MLP neurons of a small language model. Each row is named by its layer, matrix (down: output weights) and neuron, and shows model dimensions 112-367. Each number is 500 + 50 x the weight over its row's rms, rounded and kept within 0 to 999. Numbers have three digits each.
After each neuron's rows, "raises" lists the tokens whose logits its output raises most directly, leaving later layers aside.

L5.down110:569554521573534418539465480548471424458506564488485558533412504668566484518497434526433535447399473488476528463479579457479446464539456507484549531525516572536549450521513541527536518487489499526586493542514541421581508548440497494597488454555547554460543517497419510473505463522492516538486580472413483475517505473549487518456563462482493536415508553500478460477472484412573383514571550463534498425400546460484492544475479447548532355525389509428417546522460396424485492459520491522549495472510550494547451494571446525525378474482504469522487493553509502453494539549525468493481444524523488536391562549483474467429470464539601534477515467530592532526571481517517552524505522581475536524470475556604499465501427414444485546501532473515449620462519584477521515477473576
raises: "o", "as", "b", "a", "cc"

L5.down1280:459543444524491466495443495454445540527430503594476409571594463445417518417482488475475505460463465426538473533407504487506455514546560459523589522527511486476501420409549555588587544474538440494579549384531504444458535497467486496578459546406512491551489420470578461496541630474515465528504551542562438569485468548433490558510580409432471432523624478445521411547495459509458562463524524448485409515554535467531498509568480440497536441530461534443522436513553436449494479494509511475498488526447567615533452498568542455513502532513581529516420540538482446435445524455534515537617506341591516509519448578547529551476465472445499548465511492488545455527477554428485438480587494549584460592448512384497486476503447503442470568553585572342517532580506559425492556473444498
raises: "od", "rd", "d", "nd", "ological"

L5.down1020:532488495457555451465457526501476480405484632490436534522515544456478462465592557557557503553469496509421437523428542483498469497465521494514510552489483536421530519555512578469504607435517416551457442533496411526470597553408404471418533579457544533489467551476515535502468525520498487460442586407535509462443422527509591531507589492495499406462431446468503485580552468535497506474495499416516480425434581555547520548573510464452429523545452493463472547551494344398579547498512509549502466491521570524511551458590494511469540425479488457555593478521470510559408525592539421564495569550475468554511501362508473510517516555580516576496359569527442535545412468519531517479511590500463483467390474463555427494480490438494551563522545443439500530524492564461597503418442488
raises: "z", "za", "ze", "na", "vo"

L5.down490:564463570521457572498486482406484476513584491567527440470501493396438554493463566425564482556506509510605417633530523543451588572489500488543509511600459400503461434543466531464520616463436624512643517562478435499432462460542469439420404585445502461589433494565515532560477443482393367414542421454437384584506462581478540596512498442516470552531432448576462462479505494499562489440523514390517598569455410500477485524510507553546476443525474445556525459519532395526429454551444489478518380509490527511630504452513497501493481474486548490567457433432414474556445527505448568469595524422491461619433475497452495516554469475488565526603456528486519564554545582523542470553493519460617528413507496527509523560521499475480491606498497535525513577578473634491441516517454539
raises: "ver", "il", "b", "ef", "up"

L5.down1032:537496600476502538569511472519463554515538540542441510517507457483532527554554528484445448431510588506529559466496521526504465478449438418602543559484568474579579360586523547469517473381531536618458577439452525541522539512501502531509424566425575488514475532515509509457500477562441417446497426470419526503515470434545549534463524516398493459545370479484491398427447501545461512454513469507397538425483582549437624502497563558532488514451496479510471515459460454580553481409440512512494486560560599496457452549409553604581542360465523538516482517484479557527444520458457501414499534546529614473504458473457598623473507581482525491570485476575484555466502570517454489506442380414484532517517409510489476461561407648526470513409497482529509462477460487659522510458492512
raises: "ni", "pp", "tt", "ral", "n"

L5.down882:507454521459548461565537464489476450507556494488653556492541487440503507498525458539506479531579427422554561520480476549531524625502503536522575445442522484475526511540551512444457552309484457477464534646424531426545605557538535578504561480533502515379423532457517511514446524500509534475455506515479557514505520524624463443474518534544489561506523461555459566510521494476496505490495528585493627550479445439519513522517558528510555459593514630513485463557554585526527471463554484437499510441437510514461503492504414526441535485493560569503414455490542555475513453522504426541511479447500525454582552480447435559577504553524537482466489410514616526582499435595427399494409481434422501457516493431472499443581519563501483461474494454519398456536496468490486516504488545
raises: "ch", "che", "cho", "her", "hop"

L5.down1215:514481498531511539548416496591453422423550467479481517454382460475573498576459480452511530482485510543508486496567457456430537448404453516473413446441442487440560429550587515583534506510571557566467487454357598534510520522549431567536594506468446525513601534487447617434532517489565443477530509520513479483533386468464556475510541579549434466463493456471436504510474415509489506491479440470642481398382462498457400550520497494532563495485585478456479428550526483519562512496534468580460526567518463617546447473541461463446487556588432441447500583539463459552463492476500428392514521455503480450511604481419430458518528521549412447524491592490582552515427439473499525392498582565551481534431433444574500541520557542507553520504434504513449559520400414534494540446474470
raises: "s", "se", "ster", "cell", "vel"

L5.down1456:490498445480515441501502546540496547521520443605534489524494508426511557535516508600467463494501491523526493474537504547560404494452471398427566518514443518554499512434464460446580503469519572436488463497543502420451493520556472420419496515577462511343474523450487485519451523520485473507542539454451596505489462527545481512513431502539474415547554517539520531531533519475570570453467533470446554521500457440463461395564486508481557484463544446497517453518460498576516486499539434478582378511491502540516516421475488456545476455470603460453602572527447489636503537562473411665470578591511503508499421483465515429557508607530448430555477495394627522493451552490457444524530564441513596581561500448450520537500484395506500461450529503477446491474451476542562566502490538
raises: "an", "han", "hen", "hy", "ian"

L5.down1531:439536555546462505526484476572517564431505468450407546573544485523490549492407488429537473516496410595514502636530444512491453446531457524465521587521553546542484447555588558514484528492471503601503613508427435523454581519562564459501517582507541516598402567456522462481478455523444502449514468524487526486512456533527441499536512554524436508479410537510538488418524502558488463519471483435512561437517554467469515535588498508485553531491553509523482460651483438516531471502495521527395478493541485447546455442385596423344482560415555534501563424476489439512591392459473549610383527468503564470565541551522398475503486481536460497488451461551402546460532437510412533505501533493355449517529508484603462515494498462463544522545509424519533530514480566496577451455479462
raises: "ne", "on", "no", "ni", "ner"

L5.down624:524415492411551507552523436521578467420374491512508467544532588535508521515485439575434480447559375561600499514512472545468524612484417449446588515459448555610549563530531497472535488571472452498525478501479503496470569540609506474520541488487563498493558532459501461528495508573539456532608402546495476422555454534416448458473433507481487418429435587529526540474533552431483553466545510508495494507482552533514503438519494532470505442472477443549525617461497480575434483500546426433481494499515500427448561451462470511455487570471510459392539476488482489366593466558419454431459408572493430428392543502568542439451444502541518466470493540547542510411493405464484471472565514507540522473480462564486450451534504536553477528610498466467493546534462430536400541510431406
raises: "ate", "it", "um", "ress", "ition"

L5.down262:541508491481475470461396493516358547497510519499537520602535498483576422443445564516461587398589494527401452517510562542452478498548443542562547458394538520500566519457516462464581405455493510509436508510407495414475542527470458481474373489460582499527479509534555539353471530453430499524522405429485495489458543483437426537478538551461531459561465453525517552479511418523451550561488580515596529515519523574561434474470489483595588463539474478452524427516549510575482567469518482395598462548539478518580470540451455478449499526542485451469509540456503443478513539553590519493490476507501488517468547542533462543514540510488459500482447571476519522465475583545572489548435455407538547546536388470490546516480484491485450468518555508450528500496462486497508460445521556
raises: "or", "com", "62", "vi", "port"

L5.down1489:540458397466531493521523405470481566458468476510589459454475410511476466541457496602504533554476505584554496501348552458434529451495513455483534520489481483574423449471504439493532477511473480516507464485408552485401482428498602422444436469441479477375601577470497593484449573605515553461484594519470464482494505435467443447476456535492517450584487538522524419560517468494518589395536521502543448501399499474487496508531502515504482540517466489563581493544527468440522439573568502562461463555542454449502568411600355492364446530541539461554469485484486409473515535465594543477435547494460485541554459461503459563518506557545508456538467429595507498472608484502384482591524451445433493456469550514553508456532388535509402463457509578461554507496528425526466596597553532
raises: "all", "tt", "ll", "mm", "è"

L5.down1081:613512460472523443526385506500496548481578457416458484473486543584535462463501546588498549401508539543406497446577560562519496535562553451599476605508492489506581447496413346617501512426500490513411507550424459532520436546444464537541575579530530406554544496402475504468463455469457558500539446420576525505441597490507460551508531428499460441561560543448542600551474473537543584491520561509478397443507535497516432454590420531446498521496550515420528542494479461514550552457527494458623450494449510493617520548487505507541457496524482429411490494487499455455514541474569510502421561529506513578526495509516563587447452469526498479533475592459498507467536514467500534453500506480469573688457510543493514527515450456450478510400422520520551440513523501601484482524474595
raises: "ep", "k", "king", "ting", " km"

L5.down779:500575449563474388459486475529514620503592510517438470585511520454471551511437487484413430334442471553517629470467524525449568486517468461524522462484472598429491527481519448505431506487583506567520450436435519515472517470476541543519476521519451555625524561537510460504473595538579593498436362532473534490500514510441420498538415537458487399572496493502567470514505501531422620464514496470418503559456540588447572552431506502384593536553446553437606453477521493572586551434510539493510568472519463468460468511397453497506507443492511487533492456495497490542539501489563441524488498499518534570493479429581477414611536528558567483480469474515491541456524549484380490493519455580497521451476527517529469518495457519438556487547512541606498384545548448505519489499498486
raises: "fe", "to", " se", "ze", "pe"

L5.down989:534519455596505561427471471507512440476531537584520563542464534543623505563437532493514539591566496546517498574537472406459437574446493624565539468502466506470469435494470506541489497437555476574495499514475488460559522426488420442519604489537584541494443436510521478476552595482525493502497536495461529580458496484561502534522537497494495484549543502484388446475527390474512466522520344503508520517518456523515564595450489636520542550426520444531516491561595466497489441494517411474483497580468468530525504587454520507498424474575576389534481479485474471464475566498502497477540467519486526461556505544561419464503641511530456552570470569461579689438435532505496453463482530548585488539487442476499509505527415543503492524450614511507481513481384496549543476441565507
raises: "l", "form", "fu", "g", "s"

L5.down981:558486569476543535441455569478517533567434531436545532487503506570538533433561584508520486458479529519476648435532477535468470511442484478401505523516582538448521450549545519558493493449521454465535469520650511486523583441460496579567625568533481595519488490505463578480553436535400458457506489517515559500440527447442652507463471479439523492546497587489545458528524465519482497478471463534514524546582476517505456495508513519539389574491492564549474587482572555398452537545542550540461538454540487602481499534463497576466510581617391474449400420458464565451587422522477540485488454554541554443480465574471550471572545495459366460489523553431443514459502518495490510600530484481527575507539561477495499387510558520477488462473413490554384435465555573475497561557452499
raises: "r", "ral", "ti", "ra", "rate"

L5.down816:627561481477506549531497599568531512430517534474478586500493507410542548627434483547446474609537416483539411541481547570450528484520565535432461461534537494519366533478596540599475451455551453478483547479587467411475450522482470529545364565511485519483530556517392492616470515417592527558486502487511442432565461456533524456471491537461519495574448585549470567540501488534592471395525570457447492480525501462522532502528466511532464472481527523449518506490533512553499440521567562465479569506484465547537484520536504486450411510491498501481506522545570498531529511504437561503511606506527561495445427496569448527524534517543478525494520529417562483521533557531486388525503555489529530484560421445497554470547471430541475458550527474476570542414544379435448567463455443
raises: "ot", "hi", "able", "h", "range"

L5.down1494:456549518532509600478540519560496480468477536464480471492582549466476541496503403461437528452605468586503450441455477461516553418559415443488494593546463395554547525480521528490601427436447552558462578477483510632435469469458530468497469519503515488498417543488532507490559489405518556475574472580498521481415583498510498531558448497541544468459427585410456499423512579597587495538495472451462586576468520544526518482520495515504540498440414484539538552482501450506583492511445458551435478497519557511368511514492503475492512380491450440489607483435482445483562456472513521466441471567509500533488568585492536525401451560597431543544502582519444475470530427506461527475546526468471606488447421561585496495432489474553551513553580484543508527527486558520553449370488530
raises: "now", "ne", "n", "ni", "ine"

L5.down328:458433536363561507481526525528616466449486513418535525539534572560502514472571524583417439488483455527489419522581480496484504547420577418471553466526377526518479522454477537480554497518470511492459548417499503503499501474530479443422475496629468589463516460524506407467439522471457566470384496561544488505509498490547465478506536459435446527435460513514441532415496553460506451528493508583460492464506534518547523463524512478482538518490488443386535486508507559515511447495535458450451467510525487584367552423528520532512422448451404466463441515522476459489533589588496583486497424515382499441468529539560560469485453514405569385485548449520496534537489529515459479540592463532457564551530467554505473488407512331592582431596563525447427527421513480569533500520555497
raises: "it", "ine", "ice", "ition", "ance"

L5.down1236:522491483533492513487506582519566448455440526507522442478432588480442531531541476452533539409584435494500499515492473537478478559449510483500437579449443448569469446469496568581582447532542577629471510471522584499531498428506459455483558492547519500452481548524539573531478521452444496517505547522495492464503518534495517347560505484522514525465466512469424473442544539507489462531483454475448569439450534479445438486499501508505478513410521556482517559516528443536385539521470437435489416491536488421495528497490435542435371480556493474456519442474484497472460470468448461479508498479459470462567592484463561525609441594473447459529483571464618537470491480408563520575481503533585500559468490450516459440481402488540505545547573514452565492545529550626473548571477563
raises: "ri", "ric", "ive", "iv", "ock"

L5.down1381:457542466462576434519554413586525416482513497523586594529504512457531445563442503544541470511471493509442464531494488446552480501589531487513519497501480524574414545385452573474456492568457512493460518530497469452429519544382501475515474497510457551482526447400478575499482526507480524475470537453442499473548566473564504516515500438563504514436447498560520394524523680450484487478492489522338491530455527439364589542451604470519465440468500378430503515586539314510546519538525438401535476442488512504555607492501405546563360448453499389491573376515421516541527506587549522506510499469440503481449479556624545436520550501459505502599531599481560508511544454437447449549513499543579525476522423503536504492446477481512487549512472546519514474487437506457490519497539488
raises: "est", "al", "a", "as", "es"

L5.down184:457571468518489482496566477452559429487432458429436519523456511507532471584465546634500525425547533547473534467441535513529473550497568514510485460518562445514460588452495559500456498538468519528460498471502453496467489509462544378475503509568510562400597497613445510589445364507479539565473489488564480460550480503493461461479491367460479571474461554514511561506485535522546478592532581554423541462508522501437625488572540547458469403550533526468512560518494425448486437474541542485500522544516562503451446423430411589578527508490419524473566449431469489513479492440452553494446398565557434520597460583482557403528535490484497516495471493553477503596454517551386497549552543535535497563481637539446502625523466505432507544461567427513434461500455474475474502429492502
raises: "tic", "ist", "ran", "les", "r"

L5.down229:506471482545483519666535502512455529458463495585502552559524506449542428428424521499472568447489551537563588582492478519435508575528549430483561508476553507598497536530554562477466466502500443563469578554449529482497538472512510584423487429547509452495528526530486534457446410509471478520530582506607543400436475609468495549483601507578411564367591481465521545539482540515606513515445411512484521535489494539479547527578507452541508506500540504465495556517388488528396556467471490481539588502536506637544553493487427475501547552506595420549532470331538521552439533433548433536505571474542543524527528510427531507402540464453516455517474481524487518419551558489415441449477478534492442489556518560567467447502524454551525495451485550436467488583553508458543458599398517
raises: "ary", "land", "ton", "ball", "town"

L5.down581:535475488554465605559509561556502524532454523480495501543474496437468420565523471502605475468505488469437479616533435501478509581480425454491486507486530458535465505540446441460429439554418540507415514545504487491473493495540486435546372470451493461508548541522568594495471474531597482472487531508501559501552558468514472448524474507504502441471510406446478464527479540409500493441524456461459505494536532450520455496480465462486441451508561533473486540451521512612463441478479547416542476546442484446436474539464462578563519463387486530561453400475427467655448536467542486517595459403554480521566466408582513433484505440462607511552493530458464574484482565530514533482501432589557468453471483550560492499505505479514527468489522580522573478475475555496511530505527446
raises: "il", "val", "b", "ba", "pen"

L5.down1485:530415493481529543487557510507547510488441378524464522423641601526521511542458558476447444455553428534476472472469440482492500523482518427447517520475504510603509496574543550447491479444571507438524477497573494368498536464552513498565532506426583485486485449581437567582458369543459519494477539440477472540540504539447556477462419492444542421447425538533555599435519530522544467524409576479467514508492588406554531482543604520405466395503471572471501500472514516430570430402569563582531511521530486563456592479464457544451458445553536443461498412433487547568605541547515512445408432457548591489475527447499462511479552582501407541536476440385423479568487460472445452469500503426507527509430418542547476467539551505524478454464524497480463613467585409599488493523449552
raises: "ra", "A", "gan", "ral", " An"

L5.down83:545533570453522449521539517464544491509483571486459470526424499516466491472540467413445500531483512510506579523581359544508475482520459477517571595458530522587505537513448563501598484459502510519423456458550490621495505478433601454496464431527545517523497422495451490589513418508513554522524469548473585469535475456485523392519452471499519518463541550576435515525558491475489390558474513503473481517556561589589503507460416473497370444641408528518409398523507475483458505489506637504554470470461520499414495486431554491574500488479496469527510501502513388367612512587538515534476482513514516442512613506553491499430496522539466524380596515504492504547511468521497523468434566505463423486474537530492487528421611547485555486530476469505496479523487574544516499557477483
raises: "ness", "ly", "ley", "ney", "ity"

L5.down667:506521448494521442497542549461493539501472556631509467625484562403452526446502508465478573552479539579608542449491512433510528439475445491430500504531577418496497531442450440516466450439506520509465530539523519468512565408515615458500551548457470515518420413502566490527520480641538537570467419478528499514528407473461480559494496501556532498340490531474504455563413467468568463444572398469554507520472536529562525443413417550461471483538545521509486431500533504546522526512536541530585507496548470585528456508543446437528601452555464533406422524475504486464483489439460448528494486520565508626436506550577494492476472441546557535487597465462403479448397436505472499543431499503561482459579445472498481515403489500547465534576493441541492566523506509462555526462461527
raises: "und", "lo", "ft", "ci", "lu"

L5.down242:616526493497484561576424539594468545607378551534485541547615514623538594551483526540486539601492424423552487494525454491367446574478498544452561461480527453480503552473542502471568428451465485553554507484466458478426429485438473438481456487489495523520507483446550543560585508552558472528470596478466470481512578517518531487437508491442446542521465536531493522374584559520543392460482483572465532523440562494477510573488495544551466474547490481605555532410525492493446536515494483503545445506549452458534516568540509581517451505519510594424470449544480567454469535511491602477516416463430488510504543505505474450383526475451549467520506456537564545508553436540478579441455534545493514468522490555483529510460510490467534496534556511547567487516453557507512517529531478
raises: "a", "am", "os", "as", "o"

L5.down240:525345520458503480500449459431564543548547485474468470532534449518515529543502560576456433454488534530469500436507518462515546528530511485559521514534446538446496552553562535521484570592429499486481500524480481609476560552488488486492425598488495478504435414502625371559558514472533443471437516439449537485501515449371414503507501520480544481548505445487500458440458485513449516399511499546444520574565414471494474415441475564567558616391585578536477639467496481429625472456446507512456570531523488509488520515376533609481528428483435500488558573547492542475500550523435500455429649499469499484501441505595493467554511503465555416463503567470496573499500556535469431584514498529410467540456503456409505427581532584446486462507481495469441596433483479548409509399472505
raises: "tion", "position", "ted", "ul", "ting"

L5.down784:425522503462468509512459517495550517509485512520501499593449493473520511548440492422506483457609487535519498511514480539557448530487444396501549477572432512489609548412570589507541447603486587408481485511498448538427472501533462416452384554554485498451504510470406452498471523457416496565559544503483540473580491402545434521504506488471423565472492502556436477488505576490463458533531465509497563428493456559478576494423539455492477527458513533483482420588614501476481561561507464573498486555576545485524451451449526557553479496421473428461570535533481439577535519524527467578531332503512532557390430484430505453549422562442515453499369493485467499582442579521505502480496563498443511425505452500525480534527549521534471470621557474526431468471452417489530477459539505
raises: "hen", "ick", "han", "ical", "ina"

L5.down756:473491522539470505487480437557539603391476458505397433551412489446500495521490478518496464482482467501413515506467510488549422562597559431476452460492582519459448541590457546515495473603508524472601578457530569379548528549436466493465419480401470519540460465583430424476431503498449480511570474500458483485425470559381542654418468502497517380478480431488522477571440491521598459521461507554458547489604537466459597523586482538577583531591457628460462437504549501459512456472615592585511480522551491528439388450514462440483523487555501569484509531448505382487525486504499477532497525418592445579499438489603460495496519421461512480552497431516496507529472507526439476442520481471472368500525483473527510567478384477464526452488440520471587479466476522507570546513494532
raises: "v", "nd", "f", "d", "ph"

L5.down1300:494509457459553470565469512545491489574498441572496518572530555566509529543455553557567507486544469444514566564488539525527496509445469451440523481510485468484383505506549502483520414500485440462462566460624486477437516416482454551590554514502496494461447416459543526573385492495458631528471438503495466417620583498480543464419528393497536460529444519532552400538526558586510456503569480562431549476546415515419570516519457579537430510484516510459558450440451499416489443564482503471525439557484504516509593544434502464567536463430418575469482519561458636551478510522520434548527631579414455550551453602542481573537482454491561400606600537419510510532557538486481479526453476565567494519508481487575585482526479551492487446531480413451553402519504429459507458561519521
raises: "ation", "al", "ator", "ative", "ology"

L5.down746:614508476574467442503490425558395574614523430585516528555477482474499465507491483475529485487519460462529489457554569423466570516518546525570467570581502445490407434442397517460446495487486526486553511415552566400569493327378427483497560489512618468548531467478434497515407394531597527484491492572469471589491523568515605412473462473548552468451466556449448457489546486498482563575486459432649521588504508522442560527481420619526518489499535484450512451482576487482480480505517494572605567403412490538552473491472397519513570459468480474370445529553487554587462496505501435453541520482557457532523542460520453545487579430590425481502553499391413549521518475447430482511477441545553499458513494449625468457523571471518524529542558521589472548515503508481578429546484439
raises: "ci", "fe", "pe", "c", "ft"

L5.down479:565479521599433495427504500505455534538494463516491462431520530455442476563469495503458582489481566480585492457566534458411567439459461460505586460451496495465533510567517478496446559395538557522427479610470556509440476539481480560609502503498491479609357575418618517529491519474478590363482590517457558513480488572506459545489453565603493432501474420477570505492546537520433461483560538392469484453479438477576399481497494571479522498450456453498553482534563460461506434434404460483468527495503421560511449597510444393615610475493497530591453537521526609469543605413537486508474471519468520499574556492529531458513534522498464531481543498528487516537507480483572454513539500612570430421592600402499455384513559500411518468556426490491511539547443425464454452494510463
raises: "l", "ton", "ster", "rd", "rt"

L5.down402:464471456436501502498471530450426573560464406454455400525452499527449577481471445423532506455555459527545483445520482497500627505552586468501437563446551427374594457501528501563522490579454543498621433560484519513425522477504517516543446543518383523487490618554429509499486536534467521554569485392541443468495487471490465519527463463460524501474493442537564496504446543513556490542610423559462493501560461551518570397548433488512593510446517477516546522440464476573508517411543534497462461507500481479547515540477526568383455655483373507523501362478556537473514497517504514522412519515467440541510497518476561495564477515510408542505529555527539493525539490525517614640466486499584510537469578489440437536483402507429505495497425501438463519525503544587456482577479482
raises: "ri", "ric", "is", " Pri", "rate"

L5.down1279:511573501507468529502499492560469525544510548502558541493541560464527506497454469583593497510463471492498472522554542480527505453607588487513471600457506518504437503447431584434500536530437471505499432516462508511462526485539493502509501598459588500464498491517623449506529517587522599518530424502518526563498540604407533493544580533534429493575443482500560560602508527587507576544631471494423575568539510502498452513425479529519414427528518515412534472513477502545542506475565449402525505497515505505443576514573509425481492436479459575517555545537490485676459432544504543525484470573393487544579469582573410544457504504462602470491553422435512539486542519500472487517516532521510502476542513459502493507525525454423490470520576604465481459511414487418516530528466513
raises: "port", "ating", "ation", "ated", "ator"

L5.down1458:539495498574516429539539468574562574509469464471462532444560529469516465521463552529542527549458514452459475420649593489494513515482556479535525530618533389415438597435540502571534603504525550509497478522475445489473448481509523480482519524563497448610523573465549518518567426499568535529465434480449473543451504489446547493470505416464572433499420489539529538578531554508526607545543418514527531577445548521394477399497505560490469432450493550442443529528530437507475443447433457483456537418491483553487536535472434532528513373459494485563498542455502490488494471489546449532577479460384582521555551509538494495646492472458466516505554472465510550425484528490534607479557469457575530562497554412456442492488500497458462528548556489480484477535459480527464443485495467
raises: "ult", "tic", "ad", "rt", "weight"

L5.down596:470504500441517475458496536410555496464585544536464493444526584518439428532517437446575591630462520543475509557375491492520494520477570505388434529454482445460475564627594497456405596457413473547457474448576513692549441481495475478483562399453554563437459436510562541471573514567480481560498421475568486548524431475523507572497455464503503521439461568516507502406456524505508456422538491560525552473451451566487520420492567454445503537472489525472596531446472555480490617525588501494526479603550541537492498540548525564509536512531464548381591533506520544425507488494480447468483489542494513518481491400429415458421506564455398429469393381517487574520507600526533569495521542501595489412516535495484465493550572519554585459482459462478460637519505388451459510589496472
raises: "me", "ame", "rate", "ome", "spect"

L5.down900:517447493525543531585523440485537513518556444569446517520523492581497480541548509497444469567508476544560546503559516417566494477536471509578427468657524516482493488505465610646470477519532537438603502513414554503543595414445628535633411506548604546468489450352545460505512408561532503555423493524417440522459574471493489539478529552497503440508600540570508393530448551459511478480594499597511514561583460548569556485465498460544467430417518521423503475444426506397518444437441429442495452547448564508492511495616468502547474510548542571506476539471494474484591476531540550456496530463495518541499524506600546503507578440481522466443534565509470570461441542476529425507486448517446454494486545430538489497442515436491510502646545444534558569513501523423518552458472518
raises: "po", "men", "pe", "position", "press"

L5.down299:507537466490548516514466513445534459551534423522469464519497559500516577465527462515488477427517496521461477410477559510585464591452459503432513480502551497505462553530513480393481549366506532577442507554428466428487509640439503598433544532457612553519457458474482539612474497515560514485467472538482519402449447479442536496472499479473525489516497435422513520495550553553478462504477482546500487582485493518368534438517564572488608531522541427578420572504522436491637431476442546454563450418528490528505522552414517568546448434507579573417361491522447587580564549525463472515490563548458520515507477491493450470429510509556590537596562434576503473540587487470466476473585462556634578519563455523487542484477465494485476525564482517494451483497512452534466496450592501
raises: "ch", "rt", "n", "rd", "che"

L5.down422:519378511442605558593450583527582584442521530438518520477471506542538475530531392481481486496513427568567462474516532469562594526466502489421540518481447424508527506451445483406495453509481550458610479492504441480422552506468546491485433534508500499429527384424484495556547567557465460496500587593511485473484479441403514434522424589456553500543493455444472494535604513513468470501521431586488485486529439466578461468609452545391508387495452469411435599562457480588601435635493464533564417588465562405462644452537472552470431576460461505551475539499502480529571529423491477409452485490446528526447491514429471455489491525480567487464447535533463507499523471447492528530478523510492446550407558506531496434455512428560523545559468557561570540556491399400473462563383495
raises: "us", "if", "ate", "ification", "ol"

L5.down16:545503503379424445429473381519523474490467479495503540526412509427485501487476581627461501413510444586545376537472522592508466549608467401579453460528430530521501553414516448530480524478522549521521481555479478416505486474578452497583381497517381514470452496572375392389460622500489549496558461443401513477551515552536506511496495552565503469418430473498469534523491455494477506482577522555417485469544548468504512441533431445457603518461652571488482503553531407422497539448436432358494585458442537502525495530514456456422567518501518527484566474490484470533500469553544452540436510474530506462485501516544519551585444442525506532546534559441486465523493540499476484472508482582492554489480515532522453443465450444499459507489504405516479535445479468435531485585483547
raises: "hi", "w", "hen", "t", "h"

L5.down73:522530487495526381540538582460464488528531531521499515469490454563531507522531540581486482497571483566450450500416455515441481463516536577525494442560396507446510506473521448453468487450436503658502512498621497583457487460583513541429508487552496440459505520454512443497587499549542406581584504487489530539541599470421544545424588552495577596469550523529532486531457389488448492504472445480549557415485530569495479525557475476512494540519619449428451500498539529480482494497526559434517557446531478479542499497444555465464540528420530487444445438528489467554592530529506575504469490503470446489546434463531463590477505418527704492410466489528441508505487440471437523469585566529480526604390458506487516560478422502509568470445494615507393518482559378536428530505358491
raises: "ud", "our", "59", "udi", "í"

L5.down1511:424490524483492484451384505459515508499404527572525448462437318424511452450537519444576516490458498461462616523555540500612469583519457516472466433565480451607516555508508486474459503440543497537454478541564538539460533571493479482318462420469504508556525524476466510542505463469468410488559537525493459485543463488421456531485554475467569500439499533516456561482501536514488399579520532540457572530500547551458558521543532508504529566561466445488429502492518488522482505535546433475446443483612517517499487582480540545404492419450450458464546450486445522477522500549543533502650510491517443542446477566569509516422530466489504506466529511513489478413509575431559554526455492477444549500544409571483478546548546494494568508596493480477335502511576486511511464569543533
raises: "day", "red", "ue", "ure", "ance"

L5.down630:600532495484415517510476521570528479408538367525489545484534509423552596490441477590472562595475621436424445431527529431468478570457529433603539426582508512512558482578494537443549535555400510481445542519472492468519432597529452474519490469354469391555487544548529571483519500572584399468429480595513478507585551510430446557400535473451540468520562529472499502491461485552476531528588443540421525514435501501503530507568567491485540493511540498523455503493503609565593467496499553570557560507496446523546516636485533453497501488498542435508570468530522511554402495552526456533541539504546536489452503547495445461478454489455493514411499551503560502537431414606481531558515445465474520498431552490533460515460518543514440398459513493460570413494376435513486483434508457
raises: "ted", "ting", "ab", "vent", "t"

L5.down42:574597454451565584506568510502496526463579477503496481550534488506529517478350468587548535536523601539505515507479521412530513547469560468542510431505554462418550471569541465499576479566533501462566497472455523625404432449434496406534569597537551473514430484478479511530410512495446446470513476599517559609567444590547460565442588477465461483531462519506513516576481449510499478443556439422528541434508527531442491437398453504434483554466528568517523463503432517471563505431506503486555544503528591517521484528476517435540539435488551448534468570539432521524484637410534542464530614495427435449474484491477518476555540516424551527508535499498497552501469484508486416463563507501564491493460532436528477477360404459486519448462490524492488457528468500511673518454536562
raises: "ious", "tin", "ral", "b", "shire"

L5.down24:477487608491476516475522484446469422524549506414556559547524391542550496533450477515420530459552519538481564537370385476552502554557468525452577416476485454420506439569512483574478568440536583471501542574600562531490518418535427496507472390558457477481552480466464406470513531431467502556594394457499515514603463475506428620504551467552419488456485506547454542499458425491485457430510498453574534491473465527548513590390464553452508495502507529447549411466534413558548531540478474565585580525425541538531520507550484462500459534570420450449441530646478485432530504450435493436584445496463466446497461479417500544481468448527517529546601565444497529509507605400528402434537434548516411498445451457470471475472528570510513573505472535472514636581481436486512522534456530
raises: "man", "s", "kin", "son", "mu"